From a checkpoint of a small transformer trained on Wikipedia: no biases in attention or MLP.
MLP neurons of a small language model. Each row is named by its layer, matrix (down: output weights) and neuron, and shows model dimensions 501-564. Each number is 128 + 32 x the weight over its row's rms, rounded and kept within 0 to 255.
A block is one neuron, or neurons of one layer that tend to fire together. Before each block is what it responds to, as a language model described it from the Wikipedia text at the highest values.

Responds to: Proper-name word endings
L4.down446 [ 95  64 131  90  91 113 115 132 117 124  96 142 140 192 182  97 127 140  75 168  90 124  97 158 102  75  72 102 137 123  76 189 112 175 149 151  91  75 168 116 105 188 155 150 131 107 109 112 104 173 104 135  47 151 152 126 129 134 164 112  78 108 135 174]
L4.down881 [155 112 131 103 164 148 115 139 143 193 127 119 128 136 141 122 105  98 126 115 139 136 180  79  94  61 137 129 112 170 138 122 149 112 143 105 135  64 206 167 124 160  68  79 141 136 130 121  93 166  62 171 134 127 186 173  73 127 142 119 100 160  86 116]
L4.down1117 [114  56 143 133  99 132 101 114 125  88 160  82 185 178 186 139  78 101 193  93 105 157 144  89 116  91 149  84 126  73  98  81 103 158 160  96 108  85  87 172  97 174 121  80 137 158 110 100  57 100 144 139 102 195 144  60 132 165 176  65 132 116 133 201]
L4.down1354 [133 130 128 138 115 116 130 155  93  77  83 130 132  78  67 162 116 129 147 104 108 103 114 105  99  95  99 135  89 120  85 147 151  89 109 106  99 155 119  76  73 172  72 132 160 151 159 101 147 116 118 148 124 135  97 193  91 175  87  96 114  87 113 125]

Responds to: Clause subject before verb
L5.down92 [125 105 113  95  99 187 130 108 133 130 108  82  93 106 117 167 115 152  92 143 128 119  45 148 126 112 107  44 121 105 102 138 148 138 130 119 107 158 178  89 138 138 155 163 116 117 103 165 166  83 111 111 149 137 143  96 110 168 137 111 152 134 103 175]
L5.down96 [145  99 145  84 191 123 161 170  77 204 176 142 134 141 185 100 139 123 201 135 130 105 161 150 151  82 163 154 123  52  47 160 120  80 127 122  70 132 158 132  93 191 164 129 109 126 120  81 116 124 116 174 145 112 114 126  88 149 191  99 105 166 163 156]
L5.down291 [118 116 114 146 183 139 170 119 122 118 186 155 143  91 157 112 143 142 122 125  88 153 145 152 119 211 160  72 131 132 140 100  56 147 102 134 148 170 102 136 131 138 105 131  87 153 138  79 125 104 104 132 213 110 157  93 121 100 105 162 128  95 178 140]
L5.down488 [132 215 104  99 170 139 118 112 108 105 104  83 201 151 133 155 118 125 139 143 127  85 135  94 120 125 152  42 128  66 170  59 115 135 144 159 151 139  47  90 170  92  67  69 120  60 172 103 157  99 110 163 141 136 145 133  67  60 166 181 134 120 221 130]
L5.down646 [ 97 180 184  82  99 155 106 132 128 121 108 142 177  98 155  97 127  85  79 132  93  93  77  91  68  94 152  99 135 116 116 113 113 144 132 175 101  88 116  80 141 150 194 136 107 122 183  85 150 108  61  68  96 140 154 148 109 114 167 109 130 160 171 208]
L5.down723 [109 134 165 172  96 127 127 172 115 176 114 119 117 175 137  74  75 144 136 182 123 173 115 152 156 189 152 121 157 160 125 124 116 106 107 120 164 120 140 137 117  79 149 160 120 134 132 172 170 138 149  74 179 132 210 115 134  70 139 131 133 123 122 123]
L5.down819 [155 138 140 114 121 131  96 109 102 108  95 133 165 110 134 153 159  97 103 116  94 187 160 127 104 123 124 122 171 143 170  98 119 143 144 113 128 155 118 110 101 119 145  95 129 146 168  96 191  79 165 137 145 193  88  94 178 120 128 156  54 141 152 127]
L5.down820 [120 102 165 147 156 132  93 131  79 118 123 160 109 120 113  95 107 121  84 123  83 106 118  98  49 171  92 125 129 167 152 133 119 143 122 133 130 212 119 129 158  94  76 131 109  78  83 125 164 104 128 148 111 133 156  69 175 127 128  82 104 142 102 134]
L5.down888 [126 117 146 142 162 116 181 145 149 113 100 127 116 111 196 132 180 159 161 205 136 108 167 119 147 195 171 142 156 144 118 126 122 117  92  64 187 108 117 108 162 128 112 105  93 137 140  94 159 166  67 149 111 115 117 144  92 121  77 147 149  93 135  96]
L5.down909 [172 128 157 130  94 116  90 150 127 134 152 143  89 180 151 100 118 187 111 189 143 188 114 157 114 190 162 121 131 179 123 209 166 135  89  78  99 187 203  94  94 142 136 210 105 126 149 133 118  80 165  81 142 141 125 127 158  90 122  97 116 159 119 126]
L5.down1006 [153 130 119 103 119 147 119  94 121  94  42 123 151 126 107 162 141 124 121 152 133 176 157 156 130 182 115  92 120 138 120 106 143 116 166 146 140 143 137  77 163 152 123  91 163 146 104 150 158  71 163 191 169 168 208  52 123 145  84 124 139  97 144 107]
L5.down1017 [170 124 115 129 114 122 101 131 130 134 167 129 146 124  70 144  94 132 121 145 106 158 162 160 122  70 118 122 110 163 116 137 170 180 137 165  92 161 116 123 118 215 164 167  82  82  74  77 101 159 143 198  78 140 166 146 125 114  62  85 106  83 178 143]
L5.down1044 [203 184 171 128 107 140  92 145 112 106  93 109  96 188 100 156  87 128 139 154 147 150  87 111 130 131 167 132 138 168 156 181 194 136 148 131  98 184 170 108 109  97 176 142 112 126 135 152 139  54 128 128 124 142 140  66 128 117  56  88 144 164 113 125]
L5.down1150 [ 90 184 105  95  92 119  85 123 103  36 151 148 130  94 192 155 134  97 144 126 160 137 179 200 129  89 117  81 124  51 126 110 108 115 163 143 118 160  92 105 188  75  78 189 143 141 163 158 110  90 139  80 108 149 193 144 182 120 178 209  96 173 143 132]
L5.down1203 [162 123 138 122 141 112 149 125 123 165 149 164 122 116 117 105 107 142 119  92  59 182 111 148  85 158 143  83 105 112  87 157 175 118  84 114 100 133 125 143 112 138 108 141 110  86 131 137 127 154 124 129 141  80 176 149 131 104 130  85 143 118 140 132]
L5.down1306 [134  80 109 108 132 178 165 124  70 164 137  99 139 109  90 140 102 139  53 145 128 226 120 119 122 142 139 136 133 152 138 132 119 148 127  89 134 103 162 117  91 106 122  89 146 141 124 140  63  93  99  79 133 148 160 105 148 157 129 115 102 162 152 131]

Responds to: Slots before an upcoming verb
L3.down814 [179 108 112 126  99 198 163 159 123 125 137 110 117  80  87  45 124 148 131 146 101  91  98 153  94 139 162 117 172 127 133 131 148 131 124 190 119 146 128 109 106 163 152 139 169 163 124 132 188 153 160 135 171  79 125  95 129 100 203 127 112  63 140 159]